Weights of a small transformer language model: 901M tokens.
MLP neurons of a small language model. Each row is named by its layer, matrix (gate and up: input weights) and neuron, and shows model dimensions 544-671. Each number is 128 + 24 x the weight over its row's rms, rounded and kept within 0 to 255. Numbers have three digits each. A neuron's up and down rows have the sign that makes its largest values positive.
A block is one neuron, or neurons of one layer that tend to fire together. Before each block is what it responds to, as a language model described it from the Wikipedia text at the highest values.

Description: Wiki heading closing equals
L6.gate392:134164128111109110106153087116128103121133141118115143143144122070125123084128134119150078122134120147104086125113128166140113130078108122109122151145102112139121129138134118105091141116129137121124101101155101108151129157116079101122137149100125120121117104166127124131136126142114185126087113108134086118137131109149113106092099121117170139109150157142122144169102104112107141121144
L6.up392:136144124096118095117136125098144124128134113142103120119174125084165129089137143108134111142131143148113089098122160117136123123087195083061124155146069164124135149128162158120122134144122132100139119125114052103109139137145109169114142092090145113076131135187119143154140143169115103163150160158123133133129107140135137111120077125114118121107113119119085128131093135110115125082183
L6.gate850:137135134150123126130149122123154100122135131122135124124107106114143152098134140131141124123130158126123091163126145104115116122146155132112111091100134144146155133084146071080103150092084148061135127130169154121160104148122145091124150117120122140118122134114145051156141117116108153151143173164157095110166157094119123132104119148138114142106119154159157086070093137082105125115152
L6.up850:123154106129127151154122123085135149170134131132142127117089100091113146150086110146160180108097132130157121135118139106108142147130174128079101091146143147128098117107162113175142139124111153102121120105136133099125133107115119096130119095138082152115126133145148085107140121166118124122100151139128121100129112135133164121140102146151136161122060163117095128098099112115123121152140
L6.gate1869:159108106098111121095145161127111152105128168116182125167106130113173091095128160145137117119110124104121186120145119158173106108169142111121115120120123148136120142119131133103145162108111145098124101143134074101153075135098135130112119152154185139169110157095108133121146113113152183146169114149126133138131105142133106137144097150103085130059135123080120152110118138139148176143161
L6.up1869:120141154129101124135165153154138150140093157122122126152124096159148092120151137164161124103100139121130148140121149114146154136148139119128145130136141120134109152126120131113097150107141132081128170153143140112117121121098131135152096156107105099120096097127168159119094140128096151099169118111104149125157122121109145168070114122139165157152112119105105133151111094141121112114112
L6.gate1881:117115148118134169134118117120128134113160159085147129151119082049108134163102114169094130094110071136069111129118122097114127122118137136118153103124122162091124119080129110088103116127104131131104158154126118110101114095108103123127115138139119127138099138072127093138152126083081118136116159142122150143120103160114151121162089089119120176150130152115068116156117139150157126120150
L6.up1881:122125163109085165176109130088139153129174126094140130149091088141100131078090147154167117083116088130135147134141132104114135156126095114086138074139163119105082155137101077134124142126137153098105150137180105142138115146158135135131115103113115119115137089117164100110117132145112150116084155154094115154138127154120098140152140114107145144147145119110072110101111120145083142164106

Description: Christ- and God tokens
L6.gate714:139147157117163148163168133149114145129135091102123125154156139146126082113148141125124159139149116148146134116170135138085119118091107111105174100132158117087086140081146167089128112126131102131151127112142137125131096163136150107127141138109114124100161101144195115168103123116176099142109104128131137128106114169129118158155111167126127176129153126131105077127156112160101128115147
L6.up714:165164112142103146111180153119165126129142146064110112160150143155121082126121117106168135134129106134142112124161119097125147116125104088135146152130114108155155156135128145105108089142166102090146134113154109141143137153135162140145131138074104111150154108124180112119125138166139136143109090119123094148134137163131092164123110106132166120147103145149118100092145115095114128136130
L6.gate1110:155147137116117171117164150133118124137137127146172135173156124120115155136114177129118106138154089115129141132143130175115103144113118165151137108149133132136150072135118119118087146146091109146129117127127147136152156141132098126126120190124140085156106164114150093122137102158070122130174098183123143147136181130121121156121145110130113123151116160136130135114163124121165137127098
L6.up1110:096145124107147160115137160109124186139102167137087092124107065086125122096133139113159121162133097084102101097113098126133164129115146145135076117138153159152135130102137126119134137114094132138104123161151142136151123136167148133136108163156133099135132140120128116122125134144085160108132144134116098119181102152127123147144107153134125114127089125135126156108147130118113142136140
L6.gate1517:133124115123147119128141122129110128139167138163140148143118110096102147088154119145123135125108140112155152123181109141125140092119117138115162125188162136105113124118114113082133166118136129105148155145167121137127169204186091122142096118134152152176109175166144130142134117109133136099100091117170134113129109106088127113147153158116139101109120158094141114147151132131145145148143
L6.up1517:089107116157207130120140131143108130145173110143136162126153138121126116095149103121163124143136115086148133147160090148095135105115103121108132154177165116138130100123072130114105135139128110086121146168123110114112151148129081130124113111129155160199103162141146166118167128119122148117096084126123128096137084093126131132099156126060172110102152178125138063164118137100086153134072
L6.gate1721:106137104118113136135141128108113151110142143156145140109164165134155088099171107113137131141132139091128136115152093169146134128135055153141167131145112109134128119166106139149127175121142125110123115101101150143089142156136113193095124083136125119115090184080147116119166136148162115105150174122141142139132140136114169130135098141113134079170162124126141147093103155123085107123117
L6.up1721:141137110145115144177154144060125178091080151145120139099159147126196108124135090113098155165118137129127141127085152184149141142084087178143137123119132137180121134139118137172087151109150122152135087087117177138109152096146109172153128059128153137113108150093133069092160109125121116116102155128171094135144179118143139092123170087127140108159146092128126152105152172141169108148111

Description: Four-digit year tokens
L3.gate372:085130129116150135181154166083155145118136117126124139151112076114156095131127109103108115131120114130152109105128122122156123120156131104137172130134108074118164145123120107130115139127135114085122097114113160134168090101153123103113102147128107124101117120124099131157112135107126170118133075147112093097131118171127112154085118156157099133147081111131176139128131119124073128142145
L3.up372:134137140111121099093120111080118099113130146134186124144131099115119150118118127103140149092112116134152147106129097128146122140147155165081127122104131138144124123111137127131150144138122140126151128151088119144147150125110139105126096150157143122147119091166118109120063159105106148087090109116115160152099141099119097106156109122161115093129088149131115136111159122165132100177115
L3.gate2016:140165150086111090135137123135082132076140134144133096147154119163127162139091082167150145110126146133129099111151081098159126127114115129127145136160124129167102106170143107108106113087120174074167089163135137087143144148126145127140085110145092113111113079123127107126112115111111113125115154116150139133162197141165120149158165157146122132144112071123099066138148120148149088143139
L3.up2016:103115110123130122145095109115150126127134117110134121132078096094155118129135113076099140136138117116074102157139140125167128117147113118093180127117157128152136135124141133146145128130142137084126128104122119079163126114125115103115121167126118119163134126112075088127080147074086255138120083121088103096090133142138165173087136167135115133154111134136140132139126142105109108121132

Description: Possession and motion verbs
L3.gate327:089107095080141129132125166139135155162120130147089158116132102144106139103161068127111178078148153151122089152120090135119096156097145134117069135152127116149158141129132082145147139087098148144118164160156117135139136124147131117125156109102107148119133102157134142109185090169142160161102069133142144124135082116109126089121157165120104104123154178136106159113085116147108142142144
L3.up327:117122112089155131118127148126149151152093123112121166117123114118116134107142095105086164062123135164114085159117096128112102140093143155098087149134127119112128114124150099144134145084119154102112141131126134111149128109129125093133149101124086162133168091146141131109157087169150171185131085122093125102109130090129121082132173148080122125129147138125118119120109138140113124129156
L3.gate1565:140130130109153081122109145145081150141174119160134143129105120143134120136120137141108167133145138152140176163071115152155131135074121095090113162110118143148148140193102139110090135093131082094120162164158131175131100157159111128107117066109143122111114145118110142155126120157136159160143093157109150110114129090120131096069147132087166140117111155114121098122105140167113125136129
L3.up1565:133129142118145091127107136147066162123159132161129146138105113129135120158139129117105154133142137158099149167090108142172141143076141125099104164098104132145145143182092153136098139082136091115093145156146123177127088151163123141102099058102152123092106152122103149146122140173143166171131115150103143111124150100123126098085117134086173126123092151124144100098119168160117145153144

Description: Christ- name starts, take/get verbs
L5.gate70:096119110119086132064187127132151192120106115111119128123134135131079106163125153109152106146177116132124131157115192156105104096132142117126099124153119128106132147163127124086143158130116129153134127121092158141086155141138165159079112110118122116175106119106171100139129137094119132108103098077149151149145145120098150133129151136101146124101131061141093153106095112112148087104111
L5.up70:134110117080153147088120105069118122092150135148092119169124155123084108155110150081132149088122128111154140145135140083091128120139136093172134106139123153133132141135130107124146132124113101129152126119129160095125116134147122124125122129140102098130137139130125122136114136115123183100149155123161135144094139117130159131183148145127115111099116132084083118117083118134143102107120
L5.gate184:162117128103106152145147114150178175117158129130097151145111104130156161136150129166136156137109134156161197135131155121105149123091163104138123128087144138159112181138194118130151138108109083134080153117161118137119137133163126158134092068126113142115120149142148141109130137143124115121117094113150099124138096157158104101152135130157159151115137139132135119171104095146136163161155
L5.up184:163107104137135188156128145136153121118178158120103162135097176131130130116117163159114183109150150142192133116093123138130146126094159125086140160122151156146136119125140088150137136141089119128123187145106077123166103138126122150105134101149149123093098140122117195138123121134132097122133140117111137100120140090144092101102097105132142162085118164085159132153115119120107127140123
L5.gate376:123121152149138138138118114161108125102179157149157129105112118099141134078134087128117127121143096142128140103162132131118113131086115139126175138144149170135132131122171130072117129133152097137085110100099112177103134176099132152151117148116118132143149125118101113131185146163115107146133120125124110107132091080130114175129104122118141123139113120139106139158128115112146130124153
L5.up376:120138133132100153140124099144154087124171152122153137088123082081134127146126098142146120146136152108113126135088118099145153143160161141131163145140107150136063155106101120142098102116137113160120149118143138115098098124090116152124133130141144076128143130165137093126085150129073146143116113122120084109110126121126125136138124106092146129125094108140136130152151122106138150140125
L5.gate518:130093090104166109153120117131133080132134149125133121139099123112130124160142156114130116071156158108153137115145113134141112140117130101148132120094161138126130072124112106127159100143102094131163122116136161127109151123103141118123121121100147151116101125123120107125107113112090088122140170132168114127131144149132140159113141140150128109096125118111158146152145146139141120142111
L5.up518:147090098140140123138124093148139122141159177163100140125098151116109153146120124090097108129162138083169132106131116081114114137113149074125171124066143201120134142084109126145119115117157146160187125133120106182155178149074144117108118088093173148119125147140114151140086084063111077130104141125159141118124120119125165176111145144130139132112129117181104130157140133123128108109143
L5.gate609:141123077102096170095139087118096090106134112129148133152118136120154136139102143116176133106141117112129114111118096108110130135145156173093135092185085110105111095130089112157101096171201085097141108095156155135132153128125095170137109086124145143132108095124107128161124121119142137123116107155138107140126094117105133112139125129122104153154090111117115139094099165103098145147137
L5.up609:180023142157151135126136151125175078131138136153112105150096124153113134122112174141144104147110102109160166166130139130145094135093106106105072104161117078088156106122146102126159099141103125104162150150119147125104154124144114159081112093116119152095143110112165162119172151131158112129143139160116161140137120141135092103121101135135118121117086139124118152108132096179142108119079
L5.gate692:069109084131142162101148121163084148090093175118168132140141111106108109129130134070111130156160191164136177153149135152111107152124132136124143096115110150126136178150145114102147139122116132183138116109104146101148147149145096142151152162138161156129118149102100129130092130147113130109092148113102181169107172154109131077163113127136137118124134157150136126116104137112159120145147
L5.up692:107137131120122139083146132143083153133143162152124168129118169139131138137114136070131122155137138119138137120140117134098093131094134126183130107112119128132150122157136133135167089130078122168140131153127127152152158133114108138140105131105133102179131167127124131116149178149147092126149110144083115128120125137148182120134161142135119112129125093106132156158141146099122065113089
L5.gate1226:146136124110127130120091131140140152121141123167126140118110137114149138104116090140135089163144108105115128153136124132125143136102072113097115146143155129093125087150103152144132105173139118121164168137184109131179107124158125162134096146107115118141095159076163146149150154157151123109125099118148099134158113104142113102138157137130119105147125133129095081128143168129134183097136
L5.up1226:131168136123110135144101069156141124135148150157081091140110108111147116118162145091134149110155091116121147115171131191094153129121103100114152112155178176145110154163114116104152116096126110115158138140152153130156113164101150117114083146145107156134147137108104135129147133125107099138165146156110138084138089121126123114101134148140141074079114139142096165093132134140116157143120
L5.gate1325:129142165138124160126147113126106136079135150147103095129163177113091151081134164097086119167145121106131122180169131133104141117129100132113156114131117126146112117130139161153123110123103128098103118162115120149130151130130127127073168110130145154124101110129149125105117088145143137127154114072155159098125158134096122110140151111098121143130125103129145118125172164135119147145142
L5.up1325:111180142146118149139147123158111134130104154136127125134133131118144173137157087132103113130098118125144145168152119130103119129124130184125167129128139104151101127117093185182128135136115117120125121140132107163141156132144138122091107106151115088169146148132132127104134098129146099119105084141127110134142145165122090123137131119137113139148109133125143108118154133171103130159126

Description: Ending and continuation words
L3.gate407:145147152096145107147142135157122120136145100171138149124089162101127146135073161137123150101174131119146146132163089151127132155108111145129106113113148103111136122143125140098122103118107101128123137094130152143119071111161143146119128122115093120112046134138123089144183116126152118131138131156122135136125130139140157135086105131126162149161115156099142030083108117103148165135198
L3.up407:138183110127152115126163096143140112128120142148108118125137164149111128172112150081132135060125112100098106158130122140089139141156155168131120124105120072102092117125126138125098148099105083105089137138113105105112095130154134118116113112141141141127128132113140132107142134117104119113124094186100074140106149141085135112092130140120171156125126153102075065168096136101117126146126
L3.gate1456:090131128128180127174104108137151093177108120142114106193102119152151138146129090117104143113150104136092093115162145116123128118127128143121125148125134128122133160134164108123170132168130098144123150140144114151111091081160159151146134076087119077129068117077120134137103128123147122144116085143116123158110114113122158132106121117076108143100114147129108131130101149141139106127144
L3.up1456:120113129133132162146106118142141074163127128145137134162111143157155146146086094170122150126141152099130112128154136122114118151099114151122112159145132125132118110131129164118158132133116080142131176126164127123133118126137157159166135077091106084087068126072159140126138113142126159126138061124118120163134107121109124141145107097097099124129150144149097128150066139149134096124129

Description: Verbs of becoming
L5.gate131:106132130144130126151076118118118125162107169158073113139125170132119112148109168156133158135135130139103091136130141170157140143103167108119169137121102167102098099131115175131109149129100093081109142125125129117109103150155135162106185157114139085086108095111102145135144174143103093121104119121105142124072134125079142145099125099110147122146113152142131087114145137123131152146078
L5.up131:098132141078120090161073114151124097129102114152114128121135135154158109143100135124141136135179101154072109133120112191133096110102140130121152151149125140130131177162116162135122156120122070125101129152142088106104102110147146172118126095141132083101118108101132143120133159135124123170134131126175140132074138091126120122092177126128143138126105116146140084124141089149173105150082
L5.gate347:089106132130131133121118123130136143111126139109140138159121130101171112116083125160137152132095148147158147096106127115089128153102136148127119120158129115108145135144133079169103145092172059139134126160137115168100112104137123093144171145154093119095113134171145114161139124090178123105177121114137140133146153105167194119146105127116164094104155160164100095166103134113107118121120
L5.up347:122136115158142131134123117150119097176120121114120152107133138123130087151136133118130141093142106145166091117168148120151106162127148122111170144126135148115140085139137127154122152157128094137143113111167158109161142123153145105142112181159118150171133121103119125111117131109169074155120128145108146137133140126106094097098123163139119117171167092139152141132109088113118136151119
L5.gate421:131152091124135145118175097159116122141139094137105111122142096139128099127098122120137132112122134160166084138103170120103097113135110152136134132155084101168154126099156114104110109140135091107150143118170119124122098149129159143136155089120145133087124112122123125139193092123150112140140133141142153158131124126134104103144143106087103117119134148110066100135113093125116122144179
L5.up421:165126112132108142122152096087140123143105105164097149122115181102139113152080138120149135087095109161150104131164107141136142174111105181106152159141107090123123138126130129157093117155135094115114123120115138106173109131158126145121161145126119116101109109120122102063166132142103136168133132122127149151089147134142180139089090079075116085147120156129136134109125130201148093136125
L5.gate482:109132105095103133121137116129195131136122098124129147134147111143149172144107157119125115087135123075181113162132114126155115126080137125094128140141119119133157144136130142145137172095113143173088143125104129111124120133128108144115117112108129119096103134164147156103125104148132178125075148115134148126138121131092113094092081100113156157134139140131121116091144096151128127115120
L5.up482:127158159131095123136132117071077114078164158122110141132179163104130131145086123117149140127107128100113094094111083104149131160125133137135132104105136153102116162125186127093160150074129104103113123166147159112147126129148117122160126084113131154111128147140134125128125167136157112131082113151087097162124132108130105094167173138139112143103106123152119171115083120084153144147167
L5.gate1101:118162116120100098143093141113090074137148156124118110140104150117095120116131139131115125108109167112161132104153127123132162151163126092127110121119107171098091152178134098161111121117173133115112158126147160082125103128118151161118114111151116092117109171140129085133128129161145153119149095121131127127105138116118164161140149114119149160101092127079141098131102160097118119097138
L5.up1101:115147111115100110123090136105099144150157129160130125124121146127144147149134137149154133122090163130168156107144123139132162134146115108130094140147129144105111127146138129162103120133152092108121116134125144104113132155185140164123090122134108089136114159123123076119130112175145131145104085107107113164091119079113146168147134084117084154138123113098146081111108146134102105121119
L5.gate1262:171164158127148094116153132091116119116139153101108152133117116105154110141145104149140127160154117134148140112167112141124126104126085139110127118084140124089136179107101128192123127083129107161112190129072103119134156127123128133142155100126110104175100124142192104098152117115127151150145086119094087157129126145159117151116112100172136137145143127131151143164116082107205126126127
L5.up1262:130109128132116112113164127122106106176156090138160119099119145149127083132129108144179159102117146127145100154080165154108098150101108118102081140133166112180139118129139109173167137097146108096152114111117123150140134144152141145134164142139130124105138132084126127124167186142139129140132136110089120117098115163057127112093152089156129113125165159150101085146101116117110114124111
L5.gate1632:120138063169156145110160112152133110127128107136146123150135126198136114175134117096080126151124137116141120125112139103142157095106117126137123120122103119085126124128134080161128119096121122111128089115111138117147100091157157131127156093120147099112121165136100098106128094127153111112120086109140162083117129141101134178116142167131101153126097113136121117133123135115133118137134
L5.up1632:115059130117113152156113064163144095157139162128103147134115143143144149088096184103119136110120120110131112131171121173138140121067099123157083102114138126097101076117155120133129113113154114128133162109099143139145117188166117145112117115105131127093099141132117117120147123128127118117134122145118142116121110099130132160127120148138156149110135141156133130169162141107109117151123
L5.gate1973:147089135130142114118080095161132106127186121177103163147125171118148109128120134141148161126137145154183118123163142148132134128116143150140154109085159117122129126135149132101099157140079111174136163104107144078149142146115140148112128108168151168132088103144130151102133098153128118131137140138115172120133116075145174130156125113145140106103134102109165151151124142153101126139133
L5.up1973:115163110124144143163165181152126160154160081107107131141152179126098140118083105123139142107155171148122166102127120156091139139131104110159109147142130125171147105117157145123114137122117131132104148165162113139160133120140117126155099095128127102106138153123169094135110162154094125144113130152095128123108159145119145130115074112114129149091122130113100105098088125147110121166156

Description: Years and date numbers
L5.gate256:117132163083172143149108130130162129127109144126151136143152116110122122101110104133099121129116096130141122100150094115114107141117125083126154143125125123152104141110143099101145134080168096117100128124122156093131126123126104112127125096152150138105131144164126114120115085117097135136137078106127126103129131105131103109129135137081160149136118151116119133092115152133131106106093
L5.up256:075116160132157146161140136140099120166150154091168110144154120115095124116107097163109161127145129166133157162134118109108146146138146088168127142139102147127121123121133108109171134133117110175131130151132138119137121104111078106140157107163116127096127112155100084128152147155130163129127114149120118129105076119137151111096093155120172107144144129149122104135101132126158130135089
L5.gate263:127080086115149165105116132129158124150101132175134142150085101111139147115126119099123103111125179127120123116089092120144126089079171067150163126082130127171121143096137134108157141146133121148116126140112090157142121143133125135138132126137160124121132153130117087142108144100161131159135127126142140158178120150125170123145144171107106092141139149125144132149131142142149142110114
L5.up263:112099113105136171126148161123162115142100120187121148141086099117134147106101116128124150112113184138105137115100100124132101122084168074155149133108156118158135177109125132123159154139118111121108102154099080121125140139176147116134140135135178135133121145139106088147102164090160116162150106112125143151174110163138165138120169171121105093129161163114097161140143166136177120124102
L5.gate828:116159151122109117190114108135129149098125140123171134124159105157103118128129125155095133117163108162112129130154127150114100112109130155154096120161152130144127122110114111131136151141173114152128116083118112111091137139177135091150116131167121129084123155118123096129120108138171139116096112112131149101141107146162140058124133120103127124123113127122127126123125105110161104147121
L5.up828:061156147144134133114112132107099133141139162172132129144100113127118114138124127114138130123151102154111140142131132108116137144147140143131155112112139122143110129144138125147136174170133116144100145155084141142114128116122136128124087118169149100149113119185106152151128133129125188127087071143154113177143132146121154097071136140074102121176167102180101137120141117110152101106078
L5.gate1051:097173181143100162156159106065110120109117160160143142132146110132145147157081145123126137094171130143109110110157082129139100135131112140123163131144165158151121107110131104152168140120118142120098152116098144128156140103098140110131098109148103119124132103147145123106102145123062138132127123091165152094135192125122103112144133118113134140161124116159135115132159105137107125139118
L5.up1051:103182178146104163168165100062119131114127165127145143109159114102158148153092139134102119080144104153128111127150093130119105136122103160122154098123152182171099100095153089162175128115107144140089157118096122120141134108100134118133111116155099145144133101156139122119101143127070129118130117090153118086141183108128119113129144107125146123162126134140140119134161105138124134154121
L5.gate1195:064152138128130130128123144105097150116101100134161109125135106122148157118155111100079140125154101119148119134111165154124140111109142150117133090130126150137131116133161128162127133134115133116075076171161112139140120081158138090165102122142161125156138088185122085128099096142106171130132120147121142152126120127132132171111148122101125145140113113134113175124100154110148117164154
L5.up1195:128083135151116074146124080152124126104147106140141129083142103107146106097072145134157080115153123115131138115128103104156132158137141086112118117101105128126132174100128091099108123157175155162154119063090147141104108094113134121113136107156107132136126135163131157138145164088132154140134143111129150157126144148141130116152142153132103136120165133135096143099133120149066096177137
L5.gate1516:112138162157108154109137111094110139138146154124143121095151162138125107120126156142125113065173139114145148134172154076152115109107119130107113130152105142148129146095101139149151081155139147098119111124140128094132104140161111113134106175119140115131106160154113081099121112134167171152165123149156156091126138120151151136099111159141084131154110119152132091107100085105152115163146
L5.up1516:140138184079163153151097113122119144095096145099122124140127102137126132132124112110138139097126118150109097156140129144137121119137106151095140152072128168150113097125136097122126160117144119151133117177113159105167123094056105119148111147112134193119114138180085149169144151150126162145112136133140096144174114091181089103160134135143149082115096135147095106098139127134115131134125
L5.gate1904:128108117155146162136119090117115085109146144146145142082108150106144138118128116130108123078142124111167109145139141128150119100171162133137179135134144131152132094136174117089140154102143129124106148065115140144089142081087096088127121117092126111172100121127103066103085196119099156112130114103127130154177148119104144149116143119144095127112133098132097086122113115111125196138145
L5.up1904:127127112145174151135139133116157168108096127092149179172124134121167160114127150113134177163108144070159126130120114112147102146091138128161151161153147085152127121138123150132100085118138070119088172138057148145104104076132135200140142078096178156140160172116151136085131127104147145116102127100141112122089113100121155138147120112141136112130160152133126121107127147125159042085125
L5.gate2006:125107163129137117116094124161156133116148089152135107167114143136166096138102103100133133169139072101156124138066171142172145109099122139140089107129101115153094146130152127083129139118141141067122070114130130130140133064172103086129130145126125117103112139112144111130094136092097168138142143129112159129125126152111127162116166126101104150149171114157099161102070147136083116103099
L5.up2006:146131159130120101121137098118126143126127105138152089140120139172150141130139148105106095133131108111127160087120140170131144147065146107156101155139106101109153148088140117098130166088115113132094100100140081120118147099139117136159089135112139117151138147101133131124122156101162165101116149142143133088121124156171158147149116133146119108105135153163098160108142120142125121120089

Description: Year numbers
L6.gate436:121147137118190154129118116117160093109107182150084155134121109141153159159105154109130121180165109103153138127111114069145117105139116131115077115123152154173165128093161126140120131128099137191110112130099167154143072150126141096119100090090110095112124112163145116109153140119125127110168099149157140154166141138132102129143067130131128112099105145145152110147124132086127122139097
L6.up436:121177132114104139091168129137155155099142123110128180130145162144140116100123150141096124161127108108118142166134164111132099128125089098142184119127075129180143144122135151151174148145115126115131177159114100116152147099135166100141140117170150116092130130159153108128162171104114157132164110087118165122156159143093089128098152120097100156169166146158135124100154168125123128116138
L6.gate1270:099186152112128129148127122107128129095156166181144144105138150125149114131082132138111123134162134147121117147129124107130127144123140159125166106121174168142134130106170128140151166114139133052126134143135109116124106119135124089125115091151111156153124083158152109154110107156109231081123129113165128099135175141121079132156134137089135144129111091128103111104121125124134157139101
L6.up1270:093163164133097146114189093104107150118134174120130151071162095128153168160136143118130173123162136155097111142110109117125126155122152169147132117150144145156157126118117147143135124135122148122079127123076123101156140110088157100140169106117105154104132114135148164154125148115071138102134121099146123111130162102121096093153167109093146142116135113147113123128125138136123153142101
L6.gate1311:116153152139131119141155160135126164105151163142158108117151109080071142153133132161144156146147163110137146142120142159131153139103156116114070125080137189159118122064144142099169142127088141125110094132088123129143157117144110130150106152143128149123128161135155124104158118129095130123119126095123158095154139139175099092139117123122171118128138149135088102084163119137122164142104
L6.up1311:141146135145138120136123112098116135150153151133110166142146119104114102142126159104120096108149113169163136146182113127170136112113115099114131129167165144159157148142165142099136152133111176073083115144153095157127190089127108098100111154172115091124118110140115115161084146156096173117122176096152094119161152130162112128124142135107107173168090118104137148113169104142166166104095
L6.gate1834:155185128138124145142117124108147163120124151122149201122147151132138132130122110093087156119121146113148173113162126144122139135063110126101157135146167118118119161151130111118125177167135136140111109105093138101127121101132088102104142100165153124116133166100102150145141132095127155145091082104148124118148133113134126114136164113128131099129134099146118129143147134143117125141141
L6.up1834:138134115148130175162153102149107118125141133115129166136160144096132129114106157147134110119162190115135140112155115132107131094087145140156113139128129132140104131145127136093138168123143131103120122127144104105153119140097097113124108136139103119167116135113102088119099182154132112100125129114158160113125130118113114144132121123151132145104140105130120115094106140130123136129097